{
  "n_layer": 16,
  "d_model": 256,
  "n_head": 3,
  "n_kv_head": 1,
  "head_dim": 64,
  "d_mlp": 512,
  "vocab_size": 675,
  "activation": "swiglu",
  "norm": "rmsnorm",
  "norm_place": "pre",
  "norm_eps": 1e-06,
  "positions": "rope",
  "rope_base": 10000.0,
  "rope_fraction": 1.0,
  "qk_norm": false,
  "attn_scale": 0.125,
  "bias": "none",
  "tie_embeddings": false,
  "parallel_block": false,
  "init": "normal",
  "init_std_qkv": 0.0254,
  "init_std_o": 0.0,
  "init_std_up": 0.0254,
  "init_std_down": 0.0,
  "optimizer": "adam_variant",
  "lr": 0.00167,
  "beta1": 0.9,
  "weight_decay": 0.33,
  "lr_head": 0.00487,
  "warmup_steps": 287,
  "schedule": "wsd",
  "decay_fraction": 0.594,
  "decay_shape": "linear",
  "final_lr_fraction": 0.1,
  "batch_tokens": [16384, 32768, 65536],
  "seq_len": 512,
  "doc_mask": true,
  "train_tokens": 171800000,
  "steps": 4793,
  "dataset": "wikipedia_en"
}
MLP neurons of a small language model. Each row is named by its layer, matrix (gate and up: input weights; down: output weights) and neuron, and shows model dimensions 0-95. Each number is 50 + 15 x the weight over its row's rms, rounded and kept within 0 to 99. A neuron's up and down rows have the sign that makes its largest values positive.
A block is one neuron, or neurons of one layer that tend to fire together. After each block is what it responds to, as a language model described it from the Wikipedia text at the highest values.

L5.gate470:45 71 55 44 61 62 36 43 70 62 38 45 68 44 78 57 29 29 54 48 44 23 87 17 80 53 46 60 45 62 35 47 47 74 12 36 43 53 56 61 58 45 22 39 42 55 56 52 66 93 71 44 49 55 45 57 76 34 34 42 58 71 25 44 34 80 54 58 48 57 66 66 70 41 60 51 40 23 48 57 64 40 54 71 70 41 48 45 32 29 53 35 49 48 14 73
L5.up470:17 83 58 28 39 67 79 67 65 81 47 49 79 43 85 67 37 54 52 32 38 28 68 15 72 52 38 43 61 60 56 42 42 44 76 71 38 38 50 30 42 58 38 42 45 62 47 54 56 40 56 51 27 41 36 23 47 36 40 57 60 53 36 64 23 78 56 30 46 56 43 45 63 56 68 61 81 37 57 67 27 49 55 83 57 33 55 52 21 51 68 33 60 37 00 73
L5.down470:20 53 28 56 20 30 60 57 59 47 71 41 68 38 75 43 78 63 58 65 59 42 56 44 61 60 28 52 85 45 67 57 32 47 61 40 38 48 27 55 58 31 65 46 42 52 68 46 42 44 48 64 26 40 47 04 56 39 27 36 51 40 52 55 67 54 38 27 57 44 58 31 44 27 52 66 67 63 33 56 19 65 44 51 35 42 58 44 36 85 40 65 36 24 54 66
Responds to: Word continuation pieces. Second word piece right after a short opening fragment, mostly after res- (res-ist, res-ult, res-ear-ch), also Sain-t, sin-ce, and P/St after in/to.

L2.gate150:36 51 66 67 60 55 45 66 75 28 37 41 54 72 60 72 77 40 40 71 35 39 68 58 48 57 39 23 49 62 49 52 47 47 41 36 38 32 83 58 71 43 61 65 58 67 45 29 60 32 39 47 55 86 71 50 52 34 58 32 35 53 55 53 72 25 51 56 59 51 32 36 73 55 50 45 44 54 54 46 45 47 56 36 80 69 45 60 67 49 49 43 33 69 66 54
L2.up150:74 54 19 39 65 69 85 43 55 46 37 37 61 38 47 43 60 47 60 50 40 57 42 74 72 61 22 62 43 58 43 41 46 46 52 55 54 48 89 40 35 36 42 37 43 32 45 31 32 58 56 69 59 45 48 38 92 51 39 64 62 67 28 84 60 57 39 37 37 79 39 44 63 25 45 52 63 48 49 58 39 64 31 81 64 76 43 47 62 53 33 39 43 51 59 20
L2.down150:59 49 33 68 36 37 80 33 66 52 43 60 60 70 53 35 45 30 31 76 40 47 62 73 54 37 17 25 60 75 46 28 34 45 36 36 48 49 38 73 42 50 49 48 51 52 21 61 55 48 39 80 33 68 57 39 69 65 57 57 41 27 57 44 52 30 70 38 43 53 50 17 41 69 58 71 47 43 35 52 46 58 75 42 59 23 36 47 44 52 59 29 54 81 39 44
L2.gate177:24 64 49 70 56 53 48 54 70 34 63 72 54 82 77 50 40 72 57 19 39 73 27 42 79 30 27 29 37 71 23 44 60 31 55 18 33 67 75 43 35 52 42 77 66 49 47 44 55 31 28 39 60 55 40 49 51 35 38 52 79 55 55 60 76 55 64 59 45 73 52 58 45 24 41 63 57 19 45 33 43 48 25 48 58 80 39 61 72 62 41 44 43 55 44 35
L2.up177:45 84 38 73 48 40 71 50 30 47 17 37 60 35 47 59 50 43 67 55 57 65 26 72 46 56 47 20 50 43 54 35 43 50 53 53 50 74 56 23 44 37 65 60 66 61 28 61 40 47 38 62 19 41 40 31 31 69 63 27 33 42 99 79 50 55 55 55 49 40 20 62 57 23 34 52 17 67 33 68 51 47 63 62 47 40 43 44 36 48 36 42 41 43 70 57
L2.down177:11 45 59 37 54 58 74 38 61 44 61 41 33 64 61 31 39 36 77 40 67 46 40 43 44 36 49 53 44 40 66 49 67 42 57 53 46 47 49 44 44 73 45 61 50 54 47 72 24 59 30 73 50 54 21 51 56 32 28 48 12 49 72 32 79 74 60 60 38 55 39 69 43 44 47 65 48 69 60 70 35 66 51 27 59 47 51 48 38 35 66 58 41 44 50 52
L2.gate457:22 34 55 46 17 46 43 60 55 50 62 61 48 53 45 50 67 73 66 59 19 67 46 51 28 35 60 42 38 39 53 36 27 49 41 23 65 54 87 55 58 36 56 67 38 53 62 48 45 67 62 51 73 47 38 55 72 56 59 40 47 39 24 47 50 76 62 63 55 36 68 51 71 42 63 44 37 48 49 34 66 69 50 70 52 57 42 41 41 11 49 37 56 45 32 81
L2.up457:66 36 18 53 61 74 16 47 59 40 29 46 63 65 73 52 43 38 44 75 56 40 55 59 65 68 20 15 51 54 43 29 58 52 55 46 47 37 74 61 75 42 30 39 63 57 64 33 31 49 42 45 22 40 59 43 26 51 60 49 48 62 44 54 52 34 45 56 42 48 14 38 50 49 43 66 69 64 37 25 37 74 42 39 52 79 44 59 58 33 66 27 42 44 62 53
L2.down457:47 50 49 78 37 53 50 30 64 32 68 51 55 64 39 40 78 81 30 60 42 56 54 41 66 51 63 59 34 64 56 33 77 56 40 36 43 47 54 56 44 25 35 54 64 55 57 25 33 70 37 37 30 30 67 38 75 55 45 46 30 12 63 60 38 36 43 54 43 41 42 28 54 55 63 55 48 43 32 55 48 59 33 22 67 53 41 48 36 40 53 91 60 59 56 37
L2.gate466:20 46 59 52 52 65 63 50 47 41 17 69 69 51 62 53 49 73 58 50 65 69 44 59 62 63 68 56 47 42 38 55 13 51 44 54 27 47 70 42 57 77 41 69 49 73 58 31 67 48 33 29 51 70 53 56 49 49 44 37 52 51 44 56 84 57 24 46 53 57 82 70 56 46 59 81 54 43 31 55 70 59 39 37 63 53 68 48 47 37 54 65 68 38 72 62
L2.up466:30 55 53 54 32 52 59 66 67 65 30 60 28 44 42 38 61 57 63 55 15 53 52 51 33 69 33 29 51 45 68 54 58 68 70 47 34 35 55 62 32 43 64 65 50 26 26 62 44 51 60 64 42 41 51 31 72 43 60 17 49 50 52 56 72 51 89 38 24 63 47 47 41 43 61 43 50 74 68 70 42 33 61 21 65 60 48 62 59 67 18 48 37 60 68 45
L2.down466:34 52 39 46 80 48 66 57 45 70 53 50 60 79 33 57 54 51 74 47 54 09 55 43 36 39 46 57 51 30 58 40 71 26 57 51 49 44 53 63 35 74 28 61 49 23 33 73 44 49 38 57 58 17 40 20 53 49 43 40 21 39 44 71 26 33 59 32 62 59 24 45 40 39 47 46 65 43 42 58 34 51 76 53 72 38 36 37 47 54 74 42 45 57 60 42
Responds to: Mid-word subword fragments. Middle word pieces of common words split into several tokens, above all ent in represent(ation/ed/ing), also oc in association, ust in August, am in games.

L3.gate39:20 36 55 67 27 53 59 44 68 51 43 46 52 54 69 58 41 16 81 29 28 48 56 87 42 36 78 53 29 47 46 71 55 51 40 47 88 37 59 67 62 39 50 52 72 49 69 77 54 40 65 53 63 54 25 56 53 57 60 57 43 73 73 19 43 47 53 40 52 19 72 65 59 49 43 45 37 50 31 48 48 49 64 54 96 54 16 65 52 39 43 34 63 66 68 54
L3.up39:24 39 62 62 38 48 45 46 73 59 45 47 78 57 51 77 45 17 64 33 25 28 42 88 55 38 71 53 18 57 48 56 41 43 45 59 71 51 53 63 88 50 38 30 74 71 78 62 59 44 60 38 67 47 28 35 59 48 78 41 47 59 56 30 43 37 63 38 39 19 72 48 63 71 42 35 49 54 42 66 29 51 51 43 68 46 15 52 60 43 56 36 48 65 60 48
L3.down39:54 18 70 41 41 58 54 68 39 74 59 32 51 20 54 42 39 49 43 46 53 69 47 27 33 85 54 31 40 56 62 63 61 44 73 60 48 27 50 42 39 70 46 72 74 83 56 42 34 07 42 47 29 33 67 50 48 38 33 57 48 26 68 52 59 41 82 63 57 43 32 36 48 42 35 59 60 39 61 49 58 23 41 65 40 60 45 73 55 41 65 30 46 44 58 41
L3.gate253:37 48 52 67 50 51 27 06 62 45 39 26 29 49 49 65 35 43 51 37 38 44 66 42 69 69 41 74 75 59 53 82 34 54 57 43 61 41 35 71 57 49 44 40 48 41 34 34 50 52 63 56 48 69 36 53 74 66 72 77 34 39 49 46 28 50 57 56 60 59 73 38 39 42 31 34 45 27 50 46 42 55 78 41 75 40 38 56 26 53 34 33 88 55 36 67
L3.up253:36 57 63 57 54 86 44 50 59 68 64 39 49 32 41 50 65 29 66 54 35 30 64 77 74 78 60 68 47 50 46 52 37 44 62 45 42 41 65 71 74 21 30 34 57 63 29 53 53 40 43 56 56 58 55 44 35 29 75 64 31 54 55 64 54 43 53 62 41 59 68 43 46 16 27 43 58 63 46 60 46 42 83 82 71 38 31 42 39 56 48 14 66 46 71 41
L3.down253:56 48 33 39 64 45 40 37 45 40 38 43 41 58 69 81 63 58 49 34 52 49 37 24 44 56 44 52 70 62 76 67 58 37 52 21 59 28 42 30 39 47 56 78 84 56 62 42 40 35 85 50 28 78 55 36 47 78 62 65 55 45 36 50 58 69 65 37 48 39 34 34 59 70 48 48 19 37 72 34 68 42 84 55 67 44 66 54 63 40 51 49 65 40 57 35
L3.gate290:72 99 41 75 65 53 23 58 61 56 57 79 64 45 65 82 32 26 36 46 65 62 48 65 68 29 54 45 54 27 19 31 36 60 30 59 55 52 77 48 50 35 39 41 56 31 37 52 54 59 50 79 45 40 46 46 30 50 57 50 20 63 67 31 57 72 42 28 76 66 56 71 46 37 37 50 30 39 44 41 52 74 47 69 45 72 49 71 29 77 44 50 32 56 87 48
L3.up290:45 40 43 70 63 73 49 53 63 60 72 34 53 94 37 56 62 62 19 39 50 68 54 49 69 55 26 69 73 69 52 44 72 63 46 34 37 56 41 41 49 68 48 44 37 39 50 57 75 32 52 50 50 39 57 60 28 53 49 67 35 46 57 63 29 71 41 23 56 91 46 38 54 46 30 64 51 64 50 72 65 20 74 50 35 58 37 51 48 55 76 43 19 60 28 29
L3.down290:44 77 25 71 64 55 56 70 68 74 33 51 52 56 51 50 52 50 30 69 43 57 46 61 68 52 57 71 29 30 42 51 45 35 42 65 46 31 70 46 41 46 57 22 59 61 70 71 60 70 66 55 59 57 32 42 46 09 56 66 56 69 53 58 67 22 26 34 49 51 30 38 61 65 59 60 46 52 35 34 44 49 67 41 44 36 45 44 40 50 57 55 39 41 45 79
L3.gate459:28 62 72 43 50 43 66 32 43 40 41 52 17 40 29 67 66 58 60 52 32 67 40 47 49 56 31 62 35 51 57 76 42 67 41 49 45 65 62 58 54 43 46 46 57 28 53 41 89 45 55 58 26 28 74 69 63 63 64 50 32 33 68 46 61 74 59 57 56 48 31 33 55 54 65 51 47 87 45 58 52 54 79 38 68 61 31 54 16 52 53 14 41 70 60 59
L3.up459:72 48 41 79 42 63 27 49 70 78 60 41 09 57 47 48 34 43 47 43 37 62 42 43 63 39 47 63 30 54 72 68 79 79 32 30 39 41 54 70 72 35 43 60 33 47 57 65 41 69 54 50 48 50 50 61 48 44 43 65 44 75 42 39 27 28 59 37 15 53 31 71 67 62 46 49 56 57 54 56 61 44 28 47 22 67 62 41 39 70 47 27 51 67 51 63
L3.down459:50 38 61 40 68 85 61 43 50 63 67 42 36 46 66 53 57 53 37 65 48 56 53 37 65 49 36 43 51 38 32 55 48 32 64 32 47 21 33 30 33 56 59 46 63 66 58 93 23 48 77 48 70 30 44 69 55 63 63 41 58 39 60 43 31 29 41 68 55 60 62 16 55 43 56 75 40 61 34 55 83 54 53 28 45 52 37 44 47 59 49 48 79 03 31 56
Responds to: Word-completing subword pieces. Mostly the second or final fragment of a common word broken into pieces, above all ough in thr-ough, throughout, br-ough-t; also kn-own, betwe-en, c-an.

L5.gate207:29 52 43 58 25 57 38 18 72 44 57 62 60 38 65 50 60 18 75 72 58 46 75 47 51 60 45 54 36 71 57 62 53 39 29 16 55 36 49 50 41 43 77 30 52 30 44 39 48 77 47 60 54 44 41 56 42 41 48 50 53 59 86 43 38 81 39 54 42 44 70 70 63 47 62 71 53 67 60 18 54 74 60 47 38 62 37 66 44 23 40 41 62 70 43 38
L5.up207:64 65 49 57 57 34 36 51 38 50 57 46 33 53 55 66 88 34 70 51 39 28 52 49 66 69 50 42 70 30 61 75 85 62 50 34 43 26 56 78 56 45 56 40 81 43 42 61 59 38 68 39 57 85 56 55 31 58 43 24 42 47 48 27 66 46 46 40 39 50 56 56 77 40 75 75 44 56 70 47 66 45 57 64 63 52 24 63 59 25 55 59 56 25 60 27
L5.down207:55 50 34 46 43 55 66 62 47 64 42 50 61 34 68 68 41 50 40 63 28 54 56 59 68 37 67 45 40 39 48 50 65 59 45 42 22 41 61 53 76 95 51 41 66 68 26 77 56 60 48 43 08 49 59 45 41 50 03 47 33 80 58 45 31 12 62 39 47 70 45 55 33 42 65 41 64 81 49 40 78 42 47 57 52 43 41 52 42 44 51 44 58 68 63 55
Responds to: Mid-word function-word fragments. Second sub-word piece of common words that got split unusually, especially "et" in b-et-ween, plus tog-et-her, wh-ile, th-an.

L3.gate179:56 37 35 68 56 51 65 37 83 61 40 65 61 27 67 50 40 33 76 50 37 61 58 61 40 52 33 50 26 69 18 51 50 42 42 48 45 45 64 27 66 47 61 22 48 37 46 84 84 50 44 63 49 56 52 51 53 36 40 57 51 49 70 12 30 42 69 57 35 46 40 54 82 38 36 70 87 56 38 41 57 55 29 47 51 42 34 62 25 76 36 51 53 64 56 38
L3.up179:37 77 42 60 58 59 61 60 49 91 52 88 53 53 38 66 63 37 81 78 58 55 38 57 40 47 59 83 49 54 36 58 54 48 47 55 26 43 47 56 91 51 61 70 59 41 31 56 43 25 54 56 46 57 50 58 40 59 24 25 30 39 70 54 27 63 33 49 85 45 61 59 37 40 59 62 66 57 32 44 45 51 87 66 54 53 56 59 62 62 49 29 43 47 64 45
L3.down179:57 63 69 47 88 28 50 33 55 59 56 42 26 74 57 68 39 70 36 43 44 76 49 58 49 47 56 32 70 34 21 49 62 56 60 30 37 47 49 54 62 45 41 46 73 60 43 37 54 50 51 55 38 50 64 42 34 39 32 40 37 36 55 41 29 41 35 61 59 44 40 49 36 59 54 53 45 59 61 68 91 57 49 49 65 71 53 63 35 56 57 49 25 55 53 25
L3.gate289:62 33 40 37 28 79 60 18 06 58 73 32 43 46 63 64 60 61 65 52 34 68 49 89 30 39 69 72 39 61 35 68 36 48 39 59 56 65 44 67 53 43 58 41 42 43 41 77 68 78 37 51 58 61 47 66 31 55 43 42 00 44 43 54 39 42 54 41 55 60 39 72 59 42 58 49 56 57 32 40 74 58 56 53 55 57 45 44 66 38 77 36 49 52 50 31
L3.up289:45 67 37 55 83 62 71 34 74 77 81 63 53 26 50 24 40 61 53 58 11 34 44 58 48 68 39 50 62 52 79 46 08 45 45 33 47 68 41 62 55 38 32 62 42 49 33 19 85 43 63 48 46 57 42 63 30 55 29 35 59 58 46 36 51 23 65 66 60 65 46 51 85 43 56 61 14 52 52 50 57 58 55 55 91 44 12 46 36 32 30 42 32 74 56 58
L3.down289:44 56 41 42 46 40 31 61 37 69 78 83 28 38 70 45 44 65 32 33 56 66 30 46 85 56 53 49 58 52 46 46 44 38 44 46 77 63 38 71 60 64 43 68 71 27 38 61 69 41 29 60 49 45 57 50 37 41 37 50 41 56 53 39 54 49 63 58 39 44 49 49 46 65 50 63 40 77 86 51 96 33 65 28 54 52 80 62 58 26 58 39 48 63 64 35
L3.gate353:55 36 41 57 38 61 47 36 54 39 43 35 42 56 69 66 77 41 52 60 42 34 20 78 55 80 39 33 41 62 61 44 54 76 36 47 52 56 57 54 62 79 55 48 54 89 48 57 59 59 59 52 56 33 44 78 39 41 37 46 49 53 33 55 59 44 49 59 51 63 61 34 36 25 54 99 55 66 83 44 61 51 12 16 48 60 54 47 56 29 24 42 41 46 50 49
L3.up353:58 64 64 51 46 56 55 60 52 40 88 63 49 38 54 16 58 77 48 73 18 62 35 31 46 61 63 24 22 53 37 46 26 51 36 44 34 46 51 68 52 29 65 67 62 40 34 36 66 59 67 54 64 68 60 46 47 33 65 40 51 53 75 30 25 24 40 43 66 63 68 56 42 45 31 71 45 85 40 73 60 42 59 39 58 44 32 40 24 40 24 58 59 83 51 64
L3.down353:29 63 49 49 79 60 35 59 73 31 67 28 43 55 50 35 56 51 59 30 68 52 73 49 74 53 72 73 52 58 52 86 32 66 46 41 45 32 67 39 58 51 79 70 50 51 42 67 58 83 63 42 45 30 27 54 41 58 25 57 23 50 56 62 36 43 42 47 50 40 48 59 25 40 50 29 31 39 33 80 57 85 45 51 54 70 33 64 39 42 62 50 43 53 53 31
L3.gate434:52 55 25 56 62 66 60 46 57 60 36 49 50 45 53 74 69 55 40 71 07 06 55 76 48 57 36 60 47 75 24 58 23 59 38 36 52 48 63 47 68 57 43 47 41 62 21 41 41 57 64 74 51 50 61 41 36 52 84 39 28 68 78 42 97 38 69 45 80 56 28 66 34 43 52 27 34 64 47 26 52 64 35 59 46 62 33 48 47 56 19 29 50 52 93 61
L3.up434:42 69 36 74 32 33 60 59 66 56 51 45 59 61 44 58 21 63 24 48 49 60 57 44 72 45 66 52 39 67 55 81 31 60 47 55 50 46 35 40 62 19 52 47 58 63 36 35 74 51 23 47 40 64 27 42 55 42 51 61 37 48 51 55 34 51 73 45 61 61 23 55 36 50 58 43 67 61 53 67 59 32 45 78 65 51 36 41 48 35 39 42 37 63 53 25
L3.down434:52 33 39 36 65 40 59 44 43 71 73 53 45 50 64 50 48 86 26 60 59 45 41 71 54 61 50 11 36 32 49 59 51 51 52 43 33 77 52 49 63 59 25 45 72 51 53 48 21 37 64 36 46 62 43 65 42 34 35 72 34 27 30 54 63 24 65 47 47 48 42 66 44 46 52 67 39 44 65 48 71 57 55 34 53 46 41 50 42 35 29 52 34 55 70 67
Responds to: Mid-word completion pieces. Word-internal pieces that finish a common word split oddly, strongest for ent in repres-ent (representing, representatives), also unt-il, bef-ore, F-or.

L2.gate159:70 51 51 48 68 57 78 40 61 56 87 56 58 45 57 48 20 64 38 69 62 84 42 64 63 61 49 53 44 68 70 54 41 75 42 30 42 85 61 56 55 42 31 41 47 14 48 35 70 55 41 23 66 68 67 43 38 51 62 61 41 57 85 30 35 46 48 12 53 72 39 60 85 66 37 33 53 66 60 51 60 38 39 16 44 53 47 37 74 41 57 47 53 61 64 41
L2.up159:71 53 21 59 45 51 57 31 52 51 44 51 42 49 58 51 44 61 46 50 80 65 46 53 20 47 25 33 38 66 50 50 33 55 47 30 51 58 65 57 58 58 28 54 66 24 48 21 53 47 48 66 41 63 79 51 50 66 55 61 50 62 64 13 42 69 30 44 54 45 32 61 42 45 12 10 42 41 66 99 56 66 32 34 43 49 43 49 28 63 29 69 52 58 70 58
L2.down159:69 47 40 59 75 65 55 74 33 63 49 45 54 47 36 36 42 36 58 46 29 40 29 56 48 52 66 48 54 48 54 39 60 74 71 62 51 36 75 42 43 69 30 69 36 93 44 90 56 40 52 84 45 45 41 38 63 46 64 66 46 28 60 30 61 16 66 18 17 40 49 43 28 33 64 68 61 46 47 45 34 62 43 59 41 44 80 48 59 44 56 47 41 45 79 60
L2.gate242:40 17 60 52 61 57 08 70 38 56 32 52 42 62 58 58 58 53 62 68 61 68 65 54 34 48 30 51 52 56 32 37 54 48 56 69 67 47 41 50 34 45 48 61 39 52 64 34 50 53 49 77 56 42 66 51 48 54 26 38 50 43 48 31 52 59 67 29 15 17 57 64 63 49 22 41 22 37 58 64 68 45 94 32 60 54 66 40 20 40 57 68 28 71 52 81
L2.up242:48 64 37 84 65 69 50 59 54 83 95 51 23 59 42 67 54 53 56 35 44 58 37 41 06 40 35 43 48 65 40 40 52 53 67 36 71 32 50 45 19 51 39 36 51 50 22 71 53 66 48 42 49 38 52 48 67 78 63 30 69 45 50 63 65 43 60 43 34 40 25 72 62 19 43 70 56 37 39 35 77 50 49 29 50 49 58 49 78 40 43 76 64 22 65 80
L2.down242:64 18 43 31 25 62 11 38 54 69 48 54 32 64 70 53 33 42 25 73 48 53 21 34 37 57 76 54 55 75 60 51 59 64 51 22 67 50 54 72 69 66 63 40 48 49 56 31 75 60 52 70 45 55 13 38 49 58 57 32 32 57 80 45 40 62 55 42 50 63 64 79 44 29 64 51 49 79 49 45 50 45 57 47 54 61 49 47 52 81 33 62 62 41 63 59
L2.gate401:55 59 51 44 58 60 43 47 53 28 33 83 10 62 18 61 45 48 45 88 72 65 49 34 23 35 45 40 37 40 57 58 34 35 61 44 65 66 65 66 80 57 29 51 43 34 54 59 53 45 48 54 66 52 75 58 58 45 59 49 59 52 37 22 44 66 55 63 42 43 44 74 43 40 39 65 24 37 66 66 58 63 67 45 69 59 62 48 43 34 35 65 57 44 82 40
L2.up401:81 69 48 43 44 78 26 65 40 38 37 48 34 40 45 46 51 62 24 65 63 66 55 33 32 48 35 39 44 57 29 49 35 42 47 14 63 44 72 77 64 48 65 31 38 42 19 83 53 35 51 45 55 37 73 34 50 52 71 63 70 40 69 33 50 24 59 54 37 36 31 39 40 64 32 46 31 60 42 35 39 44 73 27 35 50 55 41 40 32 33 56 61 50 67 54
L2.down401:59 62 33 46 59 55 36 37 45 41 64 64 45 67 44 61 69 36 67 53 40 40 33 46 64 62 42 41 43 61 26 45 53 61 70 33 47 68 65 26 62 55 19 36 56 53 40 83 57 61 43 48 37 44 49 19 62 41 63 50 41 44 69 42 49 65 62 56 54 58 33 43 62 48 35 64 46 48 45 19 43 61 66 75 81 53 52 66 37 54 40 17 50 64 99 60
L2.gate426:47 62 58 58 76 58 29 43 65 28 43 54 45 62 50 52 30 35 57 41 49 62 15 53 64 29 40 59 46 73 36 71 46 64 48 37 21 64 86 59 82 36 47 49 43 57 71 64 52 58 25 69 60 43 99 71 45 47 64 65 58 35 34 71 54 35 64 71 62 49 23 50 33 31 34 61 23 47 55 57 44 43 55 50 42 76 56 78 73 59 65 35 45 53 72 06
L2.up426:34 57 41 49 54 48 86 49 49 65 29 66 54 70 56 67 37 60 36 47 63 41 56 48 44 26 55 37 57 58 38 14 58 68 55 27 36 65 55 23 59 58 30 31 45 46 64 79 28 76 53 70 35 41 34 37 48 53 52 45 56 37 86 48 37 09 70 44 21 51 47 77 45 57 42 42 31 74 62 23 58 62 56 41 48 44 57 37 57 48 22 65 30 45 60 31
L2.down426:64 32 57 52 52 41 29 31 66 52 72 44 39 51 59 51 32 65 73 41 62 61 53 55 45 44 19 27 29 36 45 55 51 49 41 36 48 47 53 30 48 57 56 40 44 38 31 60 55 32 40 42 52 23 50 69 58 37 37 18 44 67 77 39 37 61 87 69 36 44 54 58 43 45 42 38 60 60 47 49 35 56 80 41 52 53 67 68 70 39 33 51 30 30 60 63
Responds to: Mid-word vowel fragments. Middle subword pieces inside a longer word split into tokens, mostly the vowel chunk after an opening consonant, such as Ph-il-ip, f-il-m, wh-ile, Goth-ic.